From a checkpoint of a small transformer trained on Wikipedia.
Size: 14 layers, 4 heads of 64, MLP 704 SwiGLU, vocabulary 8192, 13.3M parameters.
Architecture: RMSNorm before each block, rotary positions.
Training: a variant of Muon for these matrices, 6753 steps.
MLP neurons of a small language model. Each row is named by its layer, matrix (gate and up: input weights) and neuron, and shows model dimensions 0-255. Each number is 500 + 50 x the weight over its row's rms, rounded and kept within 0 to 999. Numbers have three digits each. A neuron's up and down rows have the sign that makes its largest values positive.
Before each neuron's rows, "fires on" lists the tokens most often at its 100 highest values on Wikipedia text that the model never trained on.

fires on: "=", " of"
L5.gate202:551395551585484582518515603440427508535427405505446535519518446483538495524463401466565503603548458533568491499482470508490410578444419509566594462440523506509563475467523508489530577446467515565490530481475481587529430467519600597515402591528374543493436535492480562518521497391491474567495484529561556553429487529520449493405468539523499527475511478487523500504490509440536441484555488509554581504473510552502495436465419567551467463477491490533462446516494547471510573608538450373451486488533452520524517477434549357522467583495507467555465592490429499494499513412496497480443409474565558446396521552515501446498557580443497556494468511424485536452435489533469529514502412491408505479576484592509380431491480506475486540483569531480516590490538571452499525407512478
L5.up202:400536564541450425538506456503530571630542513489376503501483513516461490510519508429469454436526495566544539491486481489543542453546550597488532560478562518441522513471544498469583611499482507541424490543477536492484458548453479483426590503384399469494417397409498528390551391536481490544510527523450461567467582383426429532491488405486615577443546469544461550489566606508602500580547448554473494607499585518579523443461520509534588508511484515476439506498437467462477527489650557516408465444454496502447489478463497524562538530487414479579469519468571482505538531580428455522449492450486529506482524431520470488469531509552433452426533572509481500481562475496509520506530503451541474451442487528510489546469502417453447536531528374502425439494500525463530454443515476

fires on: " in", ":", " of", "\n", " with"
L6.gate607:522492403511508456403431461459521563458515570523510432487503566493518550426482491394568516448491467408422560437509484524474514461554394520563553504479486421497449499562548376506426472574442421532500475546563531489572373507484406525477495434483479600591439560553462499583477484542581554486497545494521570508572506524462467506535581542498500497541487531485472548474552415544463404508472443468538530501460548493427418387466455528475356480512584527529455535477555568544444553479499536553517518479506473408560538510624502546545521485457466534609532452508500484566434540480486519510520524475531465476488527456420573494461416482447418520443433485487512508541476485482376558527456463570504405539494497396455466502521483408463491484454414535478503475579560459412551534454465464
L6.up607:445525441506464446501537474534470486392470516445450507495445428502465554388486499529494489461574542420500444534438489516548478439535357432497543481534515480599527491485547513521389426506531476508446492454477399532461452416617528462442466462500544511474455444465500445460437448500483470549461477491552416466529476579548427573511508517473427588481501482560528524444546634547570461454464572460508539507572604527487591566503520403502537481532499588527421505439512506543445473555497518552580542488526527498521535545567502493527470528617501457549536499509474496474511439557495570436437458506429430513498554438522519548587353548535518553531531508504456592509534613415566518557564529510506546452534539524568466536539488503476599465618444492458544586573540530493494562466514407

fires on: " a", "A", " A"
L9.gate291:464572529532539434457536513433668524475499514465424657501469535535465489477625426568553476488549502580599508420473506454452396563550468564525535500526556438477497551453505475547511480524450460543519494550485558513450479522416483464563520456475574488518498549375478507483506516460612534414472500495485438532545429526473597406574584486553504540453537573503418487546472437522598559531442523487461518472444431461457503494465468501555428549473631545498510531472441558463525529562489559530541585502449509490534464478473563504552461548456483416429487475491634423519483482436451522568474590461458517539528416528476490501588594456599453504496485515565435471479558497482419474454520546483538522486555524455509497547536464509550570467501471489546561516431468546476487577496383491
L9.up291:516493513543453444520545527467507458518545507551435502538541503497466439476478481547505444531524527493540603472572415534492462537485490557472478433502517516522391595477482510463453544662476569440429548514542586576468574503508428441505584472491565479502530531544498491475432424450481528500432484501488478517467486491617584425502549513486506429463541452430460509509463418623500507507472358497551516468481450468552522510509478473517515478417540571518454497432547591482484497492498492614490496457455491450467427465521470521469501503483476552541456485477618397389539542543494510399496433378456450448552488496545533477483539378564461530539479445469492583491507453511541534463466584450468560459537572425494515507526394470628500460598465595477463520514379518494573526605477430

fires on: "\n", "  ", ":", ".", " UTC", " ("
L9.gate460:588512477462529517412495487513573561561441461510520544518448442467483521488439516420516490426506457538453449505490470484530497502507568465379474556508466480517536416469483532500582453465551492556530511427496540473535411446500519396525476541529513499562485542545450451556471510539496405534488578524488520475531454407479505528494505496490564403468490546449562531550532456458468504446444488575598540497483561535528490437467547385564412540459564535473425575452540515498431548489460357497503533520481505430487484567506461479428480461434514422466551498605512467538464429570470461488403613539481451447565590516507501476504531540481587540525492541564507487553514498475427619461441417626550509407498532429453516493593496429406498569378404433495447568537579580501535463522562486
L9.up460:574524507541604385511474466574451434500450542406469575460537448520530516449554494586398500541479571498430588536482532465464444464527528535521490596481608392558490497519515495480530475486490416558552511504511487463499437449454451564481430485555518507513557511502476492522532453422520439570442475402584526499430499630506586512496608552468484576566506527526571465502528518444526521549397510466520412501397437455533455388407576535516474609508406552536580515466529534439467553482481528522497474494470543479466505571489501531559578446564551484498535445385509427465538435548513553431553471466400458466512446500434545550490536523491526514609530481485493455497460536507531555500488484483481558543548550402569580490468361518429526535492516531497469514434543507525505474421550475

fires on: "\n", ":", "-"
L7.gate353:490503438482545479480513542500494432420522501526524500579531481587532573516484530515455462447412548447507600558575546594593582517512563547441504451554540424576502444429500556453564504513523431489499504388479402589555576561503539483452547593469432427480528483500443479494492531472443466537468450545438486460519522417503542480527408551493515490432561525526482448502605403443533494429495607536522552452483461564445502460497388503528464492476508494432517602560467563488510546485598523535546500506500463464464431505540585595487446529496517454474548435514456464592461429461469435548522535512439490577564502398511431502544601539446477530587501442489475480505526653574499475543477530579587468508500406597477516537529492467430436609497506544552487529458555493556479483537515503
L7.up353:495525506507471498424386450443520455481521443478522468460469506462467474507529516510427425441524441538486490566614462577571550635555439436462492470537501501500578415476458493458549558532508574503533421491463442562485594537488456558424580473491534452495466499540467477518518492516513502535401397528460496458513396591519437464506487527402485501460558481546421541468548466436444448564473481413564485476537467465406503593492411512444507478476489618388549523443610471479494471485552558555488547474477510498503495474588458545477447456546518504441535384556445443440522572483529483531492608448516468581510463467489424503571521501516495476476432462421482459425515573540492466576513547597511492505467402495431473494515564526514467547541494461577527399377556562486604483489427492

fires on: "ti", " more", " less", "ric"
L3.gate545:497524466565423510531482488549588414480626551531490457526578482445532521513581453472453475448568493573524537521480516492474595478555518440471578527509628462515444579508543554525552537520448549432519493555461494592578525458528476486466534415509466558474453579491537615496470456557476532512477498448527540522450459452493442452553520425374461398513435452480441457530507539467500494398479522415429566485602484428505544491528549425578455399481513496478530505509431465522492494528510544496465481457416513516471534536441473421498547564514519489499484445451423618511556442525430531325384550506550485514547460506478468491513459547607455459534460405481544500555552471511454464544525499601446606574468555488546474490502506504441523515499441495407494535524516411473570506564425510
L3.up545:454475584558455481561587498491404515504617500428476400521558448469514460453510549522490481483446541597544626498513517554538455477455554457531459562501556568525453504411498497434553478572611562539503494587513600514521497413544396503541469530465517471525503504501465617468465441564505537523490541577489438491562442492523517518474552430474512503501508425626466467479472517446642520459442464457522585528507434580500513472404528521543452443497480468547442548540522594375560481489483555526502523517533412494501521523409495423466524473527555505506565427493465538505531485540476510500540504508425561569484498468451430522426445470440518540523540432486542615467485476560511517571522498541517377412466536468547508590521535529523461473460556417414508537508518424594528415476414467

fires on: " of", "=", "ha", " Ven", " pl"
L7.gate684:559417509468500518475471587556575405455559440487629530556503486420496400546482511515441594502560410487522518512495469425510487559513508556583486484498430461542479448479396388386457519446513461520607495550357506470522534531538429457520505482467505535488507427475455572535464485472589457495529487563434594502469544492546554470528515472610450469563440459423409589508460487424469537482382536516534557552507487531435508517391467462449498541544541507564368524540460545451539441582463456457447487451560503390526462449498506405483410597531465518506461424440602537604591512525446552462482426494536507559495479522492506498512456487414526610454454529516494513557445491535524515468482504527507525494462420522472525498502506526544473459460468504564575487441563495505512502513533503
L7.up684:528501454524589539482389452533512629513539448504441493535546525490443573557440548463515507600566525523523573501427528431500456499430552458437525507432561488543587616471600544389438566534511442564497468468405468587540496541529471442469496564456517455525517518528441464471500508411485468535549544501504465513569373457499461501381500414611499491436499523462518527517493509528549465414491491478427527460578495531479558501456543600467566547521454527526457518478424463447513454493547578438611500511586514506553577458563487469482515517550515474533524605480472531511443611519493434452439468374483576544487473501490487535444560522502447484528495505494600471545463457568418509574486464503520518531474475556497537520443445459549481507520451519519451379581492534427618424462479449

fires on: "="
L5.gate323:525512456482506548507433482409545603517535516498477456423569427522464519431565468389502438556515523492531472487448476470557444573629450568501573479539516468382504567523488460536563601505444445575459444581551586450503354531395544559492530476456489476490480470422522485525611568468549444554560531552505496490459498471393401489461466477593483539534488605507538503532477475489388543479447515559547485590504518455498407502410482553529426527528469544515484475511533482452539500471502551466537498504472387445534504477476529459523426460456500446436546569508482396433511576450488617494496565450533403579464483508543539481422461502486501501606498553484540543447593568451421524502519529538562446521482522464517543515637467472498484481446508545499523503521542604472491512490482497
L5.up323:488542434479500498468527479407510560467465489477543523403531437497452496479512452465562431477484501486556539579471442453527483555598494541548564463544489487440469488546530498571625567489464395542566441537527556367485354585475544525494499521483573463475498477418471581559572509490540466527568489533464487477512513485364498416498473446594457521464442544563459464502492478502417503455439504565556408580482476497497499498428475456554435532465479554501559440489466538464557504523507617482476480527468418555559497496448531551552453510395479419485494559428494430501450611471445570568439540465542407469464523520503554524423417472494482533531473540481518561356537549426463469506563477509565456496510501511513599518638496424494483563435565529543492479486561580443467461483456493

fires on: "A", " single", " Blue", " album", " debut", "H"
L3.gate581:522465374437557431452564470534588562485494471487482565491470436525544527367534453542473406469435424528470524519502448522446499567425447567514518547483489408465463463514421457520445547567484549497481450496441564354553474513506528453539492476423486539513490507481496519492492517464447514473464473543530579524554459560518509461599529485502527489516574545521520479534452508499576607426440424540563574504542508462402529356472474502548439493526452516503469467547537590374535523499459479464528502467510491520553507469464566526518470490477424473515461542481556522502593549500443553474432539497530582480615423524524541454447614492530446531474425542427485537450436604552462509501449582521569569488440466487612525522416503581429503407569456443506503562579551445497425563542543524
L3.up581:501485606499552499457492571420487434474483429472539452509513489483438493447492599464484474530552371522556507463556484605521518492512453526577445508463412560504572497465472475530494588519600463485576498489457493619486555504477496447557564535509523505619441449517480460469524550432512575536474421509481505472460551626465564461516513462509520472501552457544359473498550517607484516504517463475471548514537444538521494459465493521382476431468511489482589618449496589510472401454472426487451520489482510478485492510500457655480469620462466533578426497547391461492460461491509385494468475445475483481538566551533518592451409484455555434547515452531521608514492495478513471536435544500464546466523488552503533571451521467513435411410479454455585459471412507429503498575536448

fires on: " •", "-", " In", " /", " Succeeded"
L5.gate432:423422407463549452483478563485492565527425427479506490505480420535490476440436436503418439484526474498531519505485408531557468476530507418474578471554499455562561476548491476497510472492480523486459470464505429613564474522524467401525488563594494494564476439561501496539489478466571474535517435539542540432534500530523559548416537573428586484540612576539394480413551550467489584464488578538513554506512591528468560461466502382488459439437567521463477575535558462521519511462569545521456538491475487522423503420503478599422494487493449454504500501530543450558552508519418447483507564507539503486480414473582435477568526434453545440501497477445616407503510550431541471477557579585476532420390463437488505499401563439486440590447440540535472455374547463517510511552426524
L5.up432:501395494473492447524452476516429517468571476456558546512423405413454393456602468498555437438538473504471546485549454433472434453483556470487523510542572512501488506488578495419572462517489541565549545541448562533470546405535391532548445507515589397562536511578514413477552576531572486472557447519548619448417516465633526472431534378454465451473503470517447496479564513400506508499552539431416460509534472562558475528549505508461540516546535565505598600501478456519583552531483512472605491527437487525436521546520455512413443547470502452447600506503489522532531516529459516530492533491416488543476518530523470517484490427459450430439469457544479572500483408511592486616542521485512482558500480515481511412493624503482470543512550409521418493445535506615540486487521480

fires on: " =", " Cup", "=", "}", " Championship", " Festival"
L6.gate514:556523484471473552603555469459444510571566460487496598523443546522460441492535450507527424532517458495510548546473454594489526516486488505502423499528505523526443498453467425509480450525485515586512495501581436455534418508412566480453495481497432563460473516437455503550533393516552480482528487561522466475515485538511477424427442530498593603461456513506565498478511437499520520539570489524455513476571432508575438450506449520560419389394433570399449493590377553470484469443562616503566482548492554510474446453442485535398492516428436465489570563425464425430464540425482458451490523551500498459514620531573518509491549523422459455537503432539456500450427491478552622491351512479432407499513419470427490473449481469563547547473582484467528401457494479503449549474474559
L6.up514:650494521487524437511482461517561532494589453473465579454444489464492560539522430526446428449516544463449498477495447477458561428532503553483481496503426429475479482514487452489522423402552490550536438536553418547393450566508551469554494524521515535440474464479498463526593510554486498519459545574452470444441502514489450527434553447441510591614559501512525509498519445523564511532539503494489466569520490554510629525438408483502519561543482470497466486529567519510559473393499531538459564494517577491435501549532431547419541481536438505525408369480567479524476519524560405419518514504604453478438420507583467484467602533476423430466507402517544532514558468486519546515578563460389582482536577555521523491515474437537424598536472551489610487617565482478476460477542392

fires on: "t", "d", ".", "ci", "ki"
L3.gate87:540510496476538599488446555526427552447499549513479497461607488419472507560486567553547466492503505461459429501497566526526533444579466533539469494461461599527527471476486496431463464565532466452464542535497535484483531556562450520457586527572539563588602410418507534496541514512528455519522445494546498535505454410460527521446580485443573412502581444516437520587437473459543495513383384488451470481445373514463495489520557553572547543502570520510551581514526505487492557549547471540496467549475500516438459521505456507575424458398442553499419607446570449456516473461480465458522490578534509536402574586523559539477419498492525471550556490560467516454672554508493483446478503586442466472522520432509447483557534441559480481565447537601533470502442542440558505583558384
L3.up87:519455419566591556469474580498515582567465427434549534423554490486433507498530503527513473594496536541573487494547419468459502448454489513543497483583545517522599548490504519578369542543502482478592515425547405528495400512579559551481439475573569583526519494518564467433457552477432505499539453511348434428510540478513497478477486483442565580417482496507465487566507512474586362464502538480516471435462573501437511435462502536523483498403446498484513520426489436487567533579552527519519537496520510481471504497580496509487521471543477469473508490410488451396483522491625576518520494509469485498514401463509478474536499441645489593400525524478552431549543573527509538430503442408475475488458492484459492491578504428434499403538507525493500355488537552521522578535441539